{"intermediate_size": 1920, "qk_norm": false, "init_std_down": 0.0, "batch_tokens": 131072, "max_seq_len": 1024, "train_tokens": 1452000000}
MLP neurons of a small language model. Each row is named by its layer, matrix (up: input weights; down: output weights) and neuron, and shows model dimensions 229-420. Each number is 500 + 25 x the weight over its row's rms, rounded and kept within 0 to 999. Numbers have three digits each.
A block is one neuron, or neurons of one layer that tend to fire together. Before each block is what it responds to, as a language model described it from the Wikipedia text at the highest values.

Description: Second piece of split words. Short second word-pieces right after a word's opening fragment (a capital, quote, or prefix like un-, non-, self-), e.g. "D-ou-merc", "un-att-ended", "M-ac-Donald".
L7.up199:508487470501483467515503473540513518502509513528486489555489440499552473460452499516480502479500542506472493514449478502522533495543531440531441475485533482522498440478487497475499520552482455507464512477517514521550502511522461476508495504493504461509479560489481509491498490501473522521462500438516536529481519523460540513489472450509503488476518488560500481539497471500503469491533495517510489491489438489496525472512498542526446470504489505482476514483496492506478513544534482494466489474498499551503513534521492488494510534492530470542453516495492537482494518491516506511
L7.down199:532500484502499484499527506445525523482489505515512540533495491481502514509481585512494524467517497541483541499479488535513507518532471494503476519475516496464518512518508463502476507515537504462458506469495525503525457487527449488483516508546472476468551509499502547519478556488496446504516518502472518500510487515489518495487568513515487482477472538500505449512531522502510526469453475474490505515531495495477474530482505498475487471503470489487485499455503485564515525533516479499542507519495538507541480511508543495546470473471461499528479506505487523531468523506498497514
L7.up524:470524478496493493518547510512528513465500517515515510493512501490509486488450517491497510485472477461489486512513466501475539437514473523510496507488512445497506422511526477464478489556510490517498500489490486459496488519482494507477491489510484471516498510504471510452497488539473490475459525552547534509483474483517452507478479503522519490483475488458488505546494518521508493478527527482476472503511483481501490504530535536476495502468477464543462479485533513463479479508499536476452491495477478561514468474478545506472536478507514490510505500518452482479506517486482500462
L7.down524:462504528502498493492519460483474514490521509491472482532470471484504510475450477494469515477504524489527498482510464509439511543542492478471485530499488518538514497512497521518467520491523468497457508497492515528510479506469507539505509466499476495518508522494544488572511520502458459532457493510507526555489516546499470481520540527521468492459459454554459512477488501529500498462479525475548498497527515473487529499520537510540494474496487447486480480477462504525537470449496471471535507534502482526527517494517504512477497464490492506484471477483556467499525495486521521478
L7.up877:470474511483485480520513522531478507539485522470490557492491524491508524509518527477455542493546501518492504532543502469502504514485503493494486499495470498524533480490516499458475508510533457506488513480510498518518500440503506498505477444504491459474471487484508542459461483498517494475466490503515522524480536520510512477521466501542482490531542488512526490518435524523526529548507467551516473469482505527527491508504489505500490440542512537510557477496460507476498490505512462467530507495459495493489510468525498452498448514512531538546478470478497539482485455473528459504
L7.down877:480507458496510493544527535518504516529497469536483485536518487538501554522532447485489517506517529471483512531482490497536492509519523476470487499514502554488513493504498524481492482514515452518485506484504510486514465506468521508479515500521451464483525505439504482513505464492474477497510514480492478507453498497521503489510514509549484513482479549540494528521503536501496492499528495461473511512494475520502524571525537531504479457470507537523498529506457514504464487514503446519482554495501480562499473472468488521518598543509482468516433493457464538464531499491533503492
L7.up1140:499510453526477476484510499493469508492495495514525455495481470491500508482491490486461477483490529502485512484554487528492498457512494462469470485488465480510498482514502507507513477521504502514527532519472445478547469513512524537482514538525500462491488456508514498463487526470473492491495539490510515477514511530510462477527417466451523516493488533482520487539526496495570486537540508500510556494491431471480532498478513488511492511494476485540475505463468508475500524469524510489464496522543465513522514509531516526547499533509501487519520512513504513474429489455515484490
L7.down1140:531486515537488471494483499568486508512456491520457502482487531466473513509488541480522505508470539521486522504500524542571502500552529492480470493510477470491506473543497501520504482496559495484462507489458516465526496492494525491535501538488468480504487477452500470529461508495455491479527497531527508561504451539451537461531527478543489508488464455535525505536490496490473481449563477473506478500524488510483500503504518501498508469487536511470493492507564488493480468530491486513503476473514505484523501492505510495506510486509491482505508481484509465473453504489483462504

Description: Clause-opening auxiliaries and relatives. Words right after a subject or relative that start its clause in biographies: auxiliaries had/have/has, relative who, pronouns he/their, as in "footballer who plays".
L7.up208:505481465537475478527510501492488528534485483499482519494496448499502428495492540559519532500517511507511481497491545522527502533494444556489460483474502524512505489509517471505491510501520521498487481493480507513538470493494525491467482481512498476512524515484468494557440497497525510487470451462467500492480452443468476487487491458549504495523491534461480525480462546510509498550526506498497551485503492510461513510490510464526497491462508497481548549474480491517475535520481511514517510496493484517451530487464473498444532473533474467560496483518475489509509447484529513518
L7.down208:533504545444542487500523501449460480519504536549508465455508499506499508511489518484481524507511480487497515511504533458504511511519458549500474484485492520528501512532466471505545501504514505469509479509548475545535526502474510506501509494497514477477515464486488487449455516443514529515526475506450491524448470481545500531509522513491547505532516528467490500439418511541487498486523483484447460512470481504495519489500482520491495470465497514516511458485493463512538514535510433491508525506467496521526477512523480522519492493504488481450488517499483543564520461508465512534
L7.up1150:528497453498533480514497491480499500502502470440506525528484481538483507541476505524498466485533476435566472511506527519536505490499503479518466511512552507523465542480545495534478475523496475519473517501478549527485503524469502530466474492500507492498508497521555495521513500461510494458527515541512510543527468485468527505552525563519438479508550511497472491472522491475460479493510480479501499519488495518542463501550481458465474499537507510563476509490509482499500555515472511492487515511499496507497476470498471519444447536519533496576472512538498507528532500495493515465
L7.down1150:503530500515498544511497510516486514560529463487485494503510497544477497478501527507475488486510507563498483533491497490454508484469519466484484480497560490482497495519469497518477514446503498519487488505496562474505528470455536494485474520463502524465505533523539473496456510493533512522517511536457500497510509499518514553524514496481461542474544468468490517505487543502510511474468545534472449476501479492509516516491538471503496528525459514468499502475496515499485488491566461507479517504499512499475483513492538492532504522510509498473514506515446475522539503485513544516
L7.up1388:498495498528495493490461485490518439479464504512519514518488467495512477482511496526451511503515521492535505454518486540464483526499526456467536495502492482522511531486497519517404486482553532524479532460473505526470527465502516511498485481476520491468537526469495452484451501484545436503480558510520504458534499477476495542457518542494496466482491469505479476481480522414540451499512483533529483477539498522487477484486500504485492527518500514506489478490543490519472524520443534466544517479464429500472494502495500472490514479472513547528455509532538472522481476507538517470
L7.down1388:512479507486493527516505511498531460541461493490537488528484549490543529518503453484499496507498491504482513463517480509477463499510467435515517509514509528461516541490503512518495490489434519521528529489538495549490465464485490483490499483491525495553530476550473525505481468483514547534492480490496537512461524529485485511524507518559518521498515474497494490500510471480504507501492524465508510513491499476503476452553482499491500507508476499539479526507510494503475467492520458445489479516488531517549437509518497518537445543500484507491483502503520509505521454515455484526
L7.up1553:491501459488498478486504539505549534463517538488482479576497493512517480497515487503459501507509462493454478501512504497515518511510521503506508494490497492508508467514504498545477519444520506495525526499550436513485516496482498499524487440498504530541519494447484488479512497460522472506547473488511539531508492495489488477440454515456483525514479516529473549493490512479537475502513484511496545504513513507467509468475473483498493485500509528487511505482464504519502481442464521515533465466472507473496513503462481458567514475530486475488481543489509517507551548508457523543
L7.down1553:521508562511534466500512504456481501514481492533511501514491529504479508499503498506469526503540514558505481492462530524498477462500508497482527479548475485513474474518528472496472530477468538513493506525485503482512486487492537506505534519485460511508467532499511514485518488484436486475484476525504545495537515491525486500461463493515498500517500440538516510489524489530491519499472505484472509492495520469465487548498488508479497504482449510474495500495516482515527521461532516522550550484496483517523504505494446503493453497527489479533490485506510508509461473471513508460

Description: Row-final numbers and cells. Last cells of table rows, the closing pipe or final number in stats tables (PIM, 0, affirmed |), plus trailing digits of years and large counts in prose.
L7.up239:523480454508489507462518488509527483471497495486479481529494495504538477514496507464503460454490495497498519495503474475487518516521553448499506491506514492511476476519524487478520496505503516484558559469497498489489525546534557498522511504533475502516486487517473514496529524491505483494521502538443516489525498500534533539464468534520530460492484526515433474533475465516488493494535557471480470478461506499503510499483474505476485538500531492503480497501523447502478507512505518548497524510500484477483497527521458492498480475477501512527522521518497512472500504491454455489
L7.down239:514546481516505465485529511484509505506492485499507469469495464491491495506527479449506470486501497509504502509521500507513517483490522533498417517513469543572509479505443526517501493521516510514481484531492478516505473480499517523472487500506558516491512506520510520452520509505488462500499507504491485501491512504501523463512479448537481498514435493427484517484533479501507495488454505530452518527486505444507515542491494523435462480475549461454522511510502490554496564509482502528518503538511518529481490495498421517456440442518481476488546509510504471477507510506507547497
L7.up293:519472467483533474485472507525508485445480471438496472487524529512494492500469574480470483500481492462482504521496493471534514518484491479505505497465537489494520522467493502539487482516486469527467521484461569495453519489483468514482476494510504522491453518485513490489496505494486495479480517532454483494506474498531554496534487548509479505510533461480512484485577496501455497501541506498518537501460489502516481524518499474459501478514515528549469508524492472475478478519535492480541491492512517500494492488493504533560532459459498487496507526499482496489518524483523499493
L7.down293:442557500467516487490491500464442524462513507515489525510546526478476515555496539510452530498533502523519480509488443495501487470467535519481510519499500493506471495539502514548542505491448496565479494530473512541495489494481508479561525530509564529475513531429542534545533503500500472516513478489490478527472482492449510517507537557489499530492479532501501442554498482484497474494520506551547464471521508480493485483506469486489489492527484463528513518519528487498503558504501495505491521477518513504510478475479511528518493539541497483531499483479482495480497503541545465456
L7.up297:511511437529501504478482495526480499449479471489470465529501454492447519507525477483559474512503493477509483524507484459492538482514478504503504438463480499520528510476481509544497526518535440478485484502479484471518515480515476467502522506488512531486495489521503499497489464471486456448526518487541465493490508501503503546550465512501483512489501479554520450475489437524517521503524523498491508477514506510521485498466516436470526514532521461526462517497521526511544525504470452502473474514500495498522482458459514518532480502477523525507502472524539497492519497454519482496
L7.down297:537556523534488483526501451515526506497517498516510508480455497487524491502457516519537545497512500538527502466522468464508482535482530544471480482509480483526460473507521533510459479515508503467498482503461511563486484480520510484504486523518507508505494467491522480482528460521510482502478462490481489509532549506464466503477511523491515521489483501462478517460495514472479501512494517530485508560532510516496504533545519491546478488499467487528528494487493454507525461507460515467502534466517476461528560507434518481507520505519505497551498494500460471475498458476460469469
L7.up1450:489528520522493487499531511488500475496516510544535503498511468535489476522514494507496428507474514477532508482524459506462512502480492540519470506446481508522492521509482513505496491460448499502506459484520519488471493448530513540475504467496481470499463506501472493495552512492543476499436484452496515525507521509501518522513505497514473480494502483538488489459510454551532524477516502484472498492505498481463453458523514507523515450506524524538517457475546501477479494489461503505468528474475500484538519502487529485481449519504512518425508485516544475486531447470479454498
L7.down1450:488516546499508503493479500527473483489521505548506499506511509498468456538471513520481569497489512489497518525567472518532506538472526425500495501522518473546481516481523483512528484475463504490501507506497503477471461466507514490475525507512488518539500520486513483501533514524491549496570474475489499527496514469517507527503488491474488513490538492504508505511517474514519488562471494489518473462516541499522484508503515496565514482517487504493512500497499526544527502485490501510491492487495466523530435501493520497527466501527499505534488516470533491491493474506510490497

Description: Mid-word fragments, held/hold. Mostly inner word pieces of split names and words (Hil-bert, ass-ign-ments, inev-it-able), plus the verb held/hold, e.g. court held, Republican hold, and digits inside table numbers.
L2.up1647:507502505494502455505492531531517487499464514533506472480496505506503487530508510469538508490522467510486526494514510511445469486484502537488507480511532462523500495517495496510514519516476468530491484487540538526471491501484481462514473484502500526493454476499487474498510495488491505480492512527510531479572469513488501503533515503540494506488506489538478514508495471467503494505523518463515490480479517493516480503461520460546509500495506476521480493501532463508511479526496468502452452518506506493503483555500495502487508498525466498518465519529480482464466522452521498548
L2.down1647:494474498495466495528502522477531508524465529526520467493535518504520489532501494454542466491489475509459490472518482529447514528504474471499487521461519484535445530487480531547470477491485516507481516514500494492525484520518513486466488495510499498501496492458493512516512470496491430523502527471525511471530515474464512513501479449512470483525459489496481499543507520462469482493497522474501520508508540493513516504472505548525490510468517541503491523496509495487493481510508494504471496523513512500513471479500543524498455532487516479524554490493499468446523511532494463505

Description: Finite auxiliary after subject. Finite forms of be/have (was, had, were, have, has) directly after a clause subject, often a pronoun: "he had", "they were".
L2.up433:511506499498465478517496507502503505474520549539488497511521486534504477509538498522463520512527478502503529472477469490506464554496505479439491507492517533520494472474512507519495513517506490525509518458491538465486503546443505475498492517525513509552523514489500530503508536467498477538493514495528523512451495508474468464511507501484455499535494489498524518516496514472518493505535488486538543502495510491511522487494459487525503515518502510526501466501504489519475526486523509555499498476491462553462459523516463538491462563491465452468489536518519546525525462497474508484
L2.down433:496502554504538491466479523509541501550484503538477483507483512482441491493526500506539520465528445536485493443488517482491508497527507504520441531493498517517483487525480529439470486513499510534520509480505532498478510482485547520529518507503529490501518494478474514537499512496492485525526519487488511501518497536499476488522481483487480480518513474465520486480514492454528529520483509546505497472477484506504553511477503499465498511471449475486521502509533541479477513434556567492528520526508483502505535517492506528475490475505515482473489471485493467509514442506481491469

Description: Early word-piece fragments. Second or third sub-word pieces early in an uncommon name or word, such as Q-as-r, E-s-perance, D-ha-fer, and also table-cell starts after |.
L9.up412:478497496452508465522494488503486484499511501504522474513473452478484464526490474478477507510533518520546481494500502525478478500492526511508492514479539471488510490501507508448551472499508515502460531511470493496505506499471492507473496500515452519473467553517502453528451514518520514499493505440546506521509483543501527487478530500487452531497505515494501462556508499525486497502507506470506508460502493504479453483495547504549489499499495552520503503471484489499483517531499489523450481489465555468478506496485504467457531535469494515570500503443513487508505461486489495538
L9.down412:458511510505486468505476478519499468493486494522496533481505503485480512522510484507519493463465480483521526517476503520514521540502521505495508508491498494559458479494571520520501501495495480518508487522452502534558482567529513486545455496490564506477507495474515535514478535462522503527503503474497483463494511518481494463503529545471534506503502506497519490475467501473485501499410456530519474493458506509505500505489492537477531477543501475487503479481494502481476494449547513479521504490484483459584512505504486519451496545495535463490472504514533470462508496537495494477
L9.up789:518495502508483522496500493540554479524496497533538469503486526481496478519514485485485535468540497486478491528498510488547496472502485561517501492499486490509509496478539495449465481509557492532509504514434480489525520447529522485553502514519441462497497490462476512522462520495467510496480483506515532480516496495499479516456496477566471492496501508518461485487481542490505518531451495507502498499516492463490489533493504554523531462486484499465514533512467482524468509517544546500515568505526494463486486490512512490469480514483500499547504482484481466528470494513531501502
L9.down789:521464524506522481535487507549546488478505462481462523515487494519525533514519460481512489476458540500470490478495524499519493506533480497487491484491502541509462503503455487486501539505522430487497501520543445494494479502487527509535539492545488478494471493466521511498502476493461491482555462498543453505495481452508524535522491489478521464538499514516515510478495483527513489512505477491546512495483537474527510501490463500521498513504465547461471489495454484539491516492541465542452500499468553500481498497484508529485501498527489489477486500496474449459493515501486527499
L9.up1225:496493548517511515506489543505546518522477501501495440475465524488446561493483545482500480507493485476481511510496519451495536494510508514492502460519482465477502536469497501465477515499485487501482528511531471492469487486515474490491502479492432479501477501470457493517457502541471541500490510513533513489488526499482512527520449513522483516493514539527458479486469518480464498505504492477490458505535482553476527491493490489527476479477499486493516476498495503531464505497513497494483509512468488548500498487537506511572545512534497491472482519486506481460476505480501514471
L9.down1225:571500512527494495496509497501468542496496462556498529477486497515448528509528525512473493511471445528502494511529475446537474488489481502494506479500473527486547495509531452474551488502543529480514512511531482495531521523481504517520486465527495425524508472516476500479516509510462486473531509508523503511541516490559499476542485542492466493533469513512509482525488466454484483485506517547478470489490450483503498458482493484475522494485488495462485498515451476494457495519458524524540518483487498465504514519504545499582493517453516490528473494496574502496515504497508524540
L9.up1372:462496504495471486523502511547499496550542512518501490521507517424512509488530444511500483498510538505493518506497509506510435487527506519496454503499502520513507492548506499502458524490490446539507473481523536525498511503521444494515511439483497537466453536500471507508507511512494503552490493514493494533541479490521528499524509519474471490516491515531482472499513499508513514524491483522524511491492453520527500525533529484517501452496507542518480527533519498533483468513512465515488523509455477537514513531538514510502486488487503535507522507492529479444511484499471480526
L9.down1372:495511493471535505515440495488491479531465467544497486481489467507579507495488509500498504521469513484548528504495475514501521464524519490518518510475492487461513491462540497477511550481534465497501509496481495486531473486517496505529535466509515541447493492491528508522521507475475444523526498496510547451491555509504507504522533526482458523515441480506531476555496537484488471504483470462499486484498509475501491496556502493519490479520493534490463524507493506520485494458511503475498553520478483506507481484513521545486537478454464499535471519491509531523488533468542500533

Description: Auxiliaries and relative "who". Function words just before a predicate verb, mostly have/had/having (often followed by been) and "who" after bio descriptions like "is a Finnish footballer who".
L9.up208:512510481486469499553486506521539527514489478496488508481506476433489475491522493528460504498484483494475532463508517496461450523486536515524496492502503462553477484510463499513507494507444512538475500478485524480521495494491436501523522447495542497486523494497490517456514511473508452514470528442514491490502508509482497484513478498516455550577496485478487489496526532494508475474496510514499521483479500479464491459493535495510493513456502496459538512516528483519492469526533520440486499496422444515473475524461474475487535474508549491496497507512516490481503478507493480515
L9.down208:543495523458461548521503498517487537517487516457560521500505488521505508485507529510516474494488472512470521513481485536463425470506488516503497525525495488460492500536502463464489473537513511508466530524505498536545482501480523512561513499474522490514469469423486514525535502531496473497487492501508444502501549501510501518478507497485495467506488501443489484461492501536529507493494478488491511546457476542470526488502531513458490479485546508461487525490502505479452540518521529504555504518530507498509503533532491510496504527467468527507529504515490468463489525469501474540
L9.up455:522545502504549466450496527482481476501527467494456510512482511484507494483472479525446502477531522484484519510507501472496515474517455494496505488532495503539514493531537506466484471474500510504497447484500513482490505491491496502472517458507479510520529501533505495538513469458509543485509490504540510496470526500536513522461524474497486472538453567556458457490467499540459476496500526496503540477517508493482558457500457544491537494470502504492502514495488501498466540495524482450540526527486513507473519486528489474489530490539531515465488517510491541548485505507526484513
L9.down455:490507499521519455510483491497523468515524490519492535521524516475520501485485483472479526522483541514487542442484503445513508483533472469498540502495487525469494434547453522478515534499497506463463530483550483487560505484505495498502483528493472501492545490505492477491521481519516494499488521545478493504511507466504496559441478534496517532471509536518566500506488484534451517511514528591451467489437517502500502473487513520481499524504508478485527490538466508497496481502490496514504436528511482530504476471542496474482495514509533467502547466477493556491509533459527516503
L9.up1280:468459433458509502553495540503488471506541544463456543505493472519462469515543502476468480540496467484446488534520505472523527497514486524466488501505541479477544504523528474483498499466533488495502540520527481465457480445517515517488506473532486492503534526544466521475506492527480542532466485531476517497484519536498504542535491561484486491497508492502514489503504532490493454525523500499478505512532483499525488499477502473500514509501510478518522487484490515542478525433542513424459494460465516463490524497497510551542541518518495495501474505470496528536511588476500505450
L9.down1280:461465474506469531460516490462488498479532470482468483504487515519520467478520533502450572479510488481484548506486501492531548532465503511506465537482505482507471504494511529559500502463483459466523518497500502577541520474506524487506510473461495486539477523499512517521490489509536532508456445562517477480507507475469503457465507517476525535483525535474460528502500520499464509523517462473489496434494489509502478509464496462454527515499509476487524493455482520488497483469521494498481518521490475507471498533501505559509507491528507511502500482486493525536486482444498543484
L9.up1339:492484508483499520522496513497486483523520481514479507526490512480505483546500553535474492469515505503489494541503490485510495514481496462497476493510529492503512483512470487508493444465542493525508526468447518501485531473499494466471520489505484501480475490505516511480523538510513531553491495495460520486499550497543502471469515459482442474563508471530481499502475506482449502504532463521526520473434505539481491487502497513522482533473488505494476523573527486428478518507495498499505498448485497447484500507518517497524542522467507499503474532493458504492486521525501502464
L9.down1339:491473498535523482510522513488519511474477501477514491483517513495504531517493596499473480498542428502517484518462530516470488534539476510487499493527527534504509542542522528517521458562499450529503517547504446504520501578457507526477473482511444506484517485505493552487511461435489496543532535487545498453486498485475475490495420493486481529481553502514476505448498490505486527467499515475456499446523484510498496486495519533485471510473491506532472489519523518519543534451496469509506490468479464463469497528501476516502484485508509471447484487520494509459468484515494519492

Description: Table row endings. The closing pipe or line break ending a row in Wikipedia markdown tables, e.g. after player stats, election candidate rows, and listing entries.
L9.up664:505485512479531459502478500509473495475525466516530507496496440466487511468528511443466490477482459468495535519498500509489528530510475484492458485482507541521514494475487489543514563475493506506478509486484477471493484523520503518496519522453525455481517518464480504524517506508526497527515514506489512489516529520487535470526473531503513515508475501489493456538507545501511544537528529518517565466474488501529479507457500506517516533478484497521493509506556500477514518497464498532459459520528507488540493519523498482523487520482503500494473484494494486482476465469502487495
L9.down664:493493482516501503507487505491514509534474500505521473559515497507509502561512532519490503521513484527508457505509546533515448484498481519473490514496484565524478511500476493491536501488447483504499513510474519526459476519491508517500473497487468494495452481519517490459507486495490551531491498516496498514446481497499495506501514518514496484515519500535502460466498528489461530520437475494484510484532475500543510496500509490471498531518476511485491541510500500505514485491523485517483511496513485533502464451529505480523512490564503471515522468473535510526500502545509486535
L9.up805:491477513514463524511521525500521511451473515448497558523514519528495473481480508501558506525449471515482526473523501519516525469514507525460474506499506479498463466503511511537512513516510492524493526515551495536516454522454500534486491488508542495480462506512529482513485486482492470512492470479542525454533511486552510482536517486475502537480467511473479533513476452482498528521542456501506463530503514492482468506516514483485501500486494482492481499486498472503476539499499535500516463506463505481492547518530481487530551542470535478513470503516442519483486524564462491495
L9.down805:476506514497454506540520510515537513544500496465507503506520529529454513481482500509494510494464518499499498519515542481485501480517533508508477469479481535514529426510543511511506516523481527529506507526442500519478472507487514521475492482491502504491488470461522502462495505504491500462507465526523510473511511522451514481462526447490528505462490497462555490529494497448504507497478482500515496486487521526517487480501436532468475522497506515468550506505478499476512495479511546501487449533522457525504525502525477507498511510506488479496476510479519500503479457469525537463
L9.up1341:543479498507542497512494507478470494457519524508439503515487470519517502507513481506512519500516447506535526497501500478535528500479492436508513511462490475517516501491448514501484520539524524526498504469477507528536486481516518490511476498474495484504466529504504491537515527508478531529525500488524462478514482494477475494544481499488520501513546496510544470513466494502522488489526507480525473535504533488522496525510457504473507515470512523498497519508472481515506494502497507539547505502489551505532541509522499531510525549520522487515497546482440531482460508498474528486
L9.down1341:540527487510515532508483479543518526474493496516473507521536425540554518507533526548510527493479455508516504540524467475533505508515502545440487534454492512503481455491508476509484480528507520507538530515497495462498456472499484503486494506512497529498491499482537499496484512509464476481513444489530519527530476523534495518498506472462475510540500490454515459533494447518499490514516452523482505504493508494462457517461510545492497524470502452505495503508532522452522502476498501495547494485479468514462501490481473498532472489529491510493491496517540516483506454503476462450
L9.up1428:532508535512504481496481480458574503424501496503497487480515479505522486489516481490485520504478521484550515537531488508508523490495514481534495486478513524498497508502458511462486501488529496490515512513502481532487529448511514437514515498499509510483497494547491515491487504533511484523449513446548509488486503494470504466491426463492486514484488455531515500551445475527514461478480506478536564518517483514488480482505482533454470494489518541490510526497507480427496483519468487496514500491519529491494527548491509525514425506491448516443498476515487503479519542539503452476
L9.down1428:489504537510518502451529480480515504496478497494476495552537465482514511480475535512489530488508464527509494565489484500501483507495511487501457496483505499523484529487446505464523515501512513514500498471500472504492433483521477536470476495496503506509467500481516480506492538485490495513495497493462538495479515528467513509488530442491498460490453539499546501474494464485498478515475553464474553472527536524547515461481458493517490492547478503513529508490512488523448465525488547527503507485515517529517520491519526501511481468512458503519525514422480492494466518494505504486

Description: Final number digit chunks. Multi-digit number pieces that close or continue a longer numeral, often before a table bar, e.g. vote counts 2,8|69, durations 4:|47, IDs.
L2.up1165:487523505495508453475496505503488468520472496518479516489521531515474519565533510534494469543505492498509497534502458481483483518490515473468492498494508458462508575459540504532463516489512495466514495513485502492440533483464549499463488505485485532522467518477482450485464494502493521503519487535465489510493537500503499509459487493495524479473513493529497478467507443506512501548524518494477488476544470502500482529510528457471489494502506472475542478511511529503554505476530532521504506500541475511513494542502490505491484474481541522492471515532491500528508465501482484483
L2.down1165:552562479525506508453466518498489479501495470509509503515488488496493501507486458529478501469502526501508458521482505496447477519473532517535465520527520458463475495453492546471507528575499518479476475498490472464477521536486494465476459487476499509525475494480441518495505514472513493492483512467506465487517483491497513513463508522428479507483497510510543523501477462476506463507451471489530526485499488488474513511533495498510518499533485514447580468498510527508486515514472496525504489488544523470497517479508489503532521529501531550515513491486516458518541511532478508483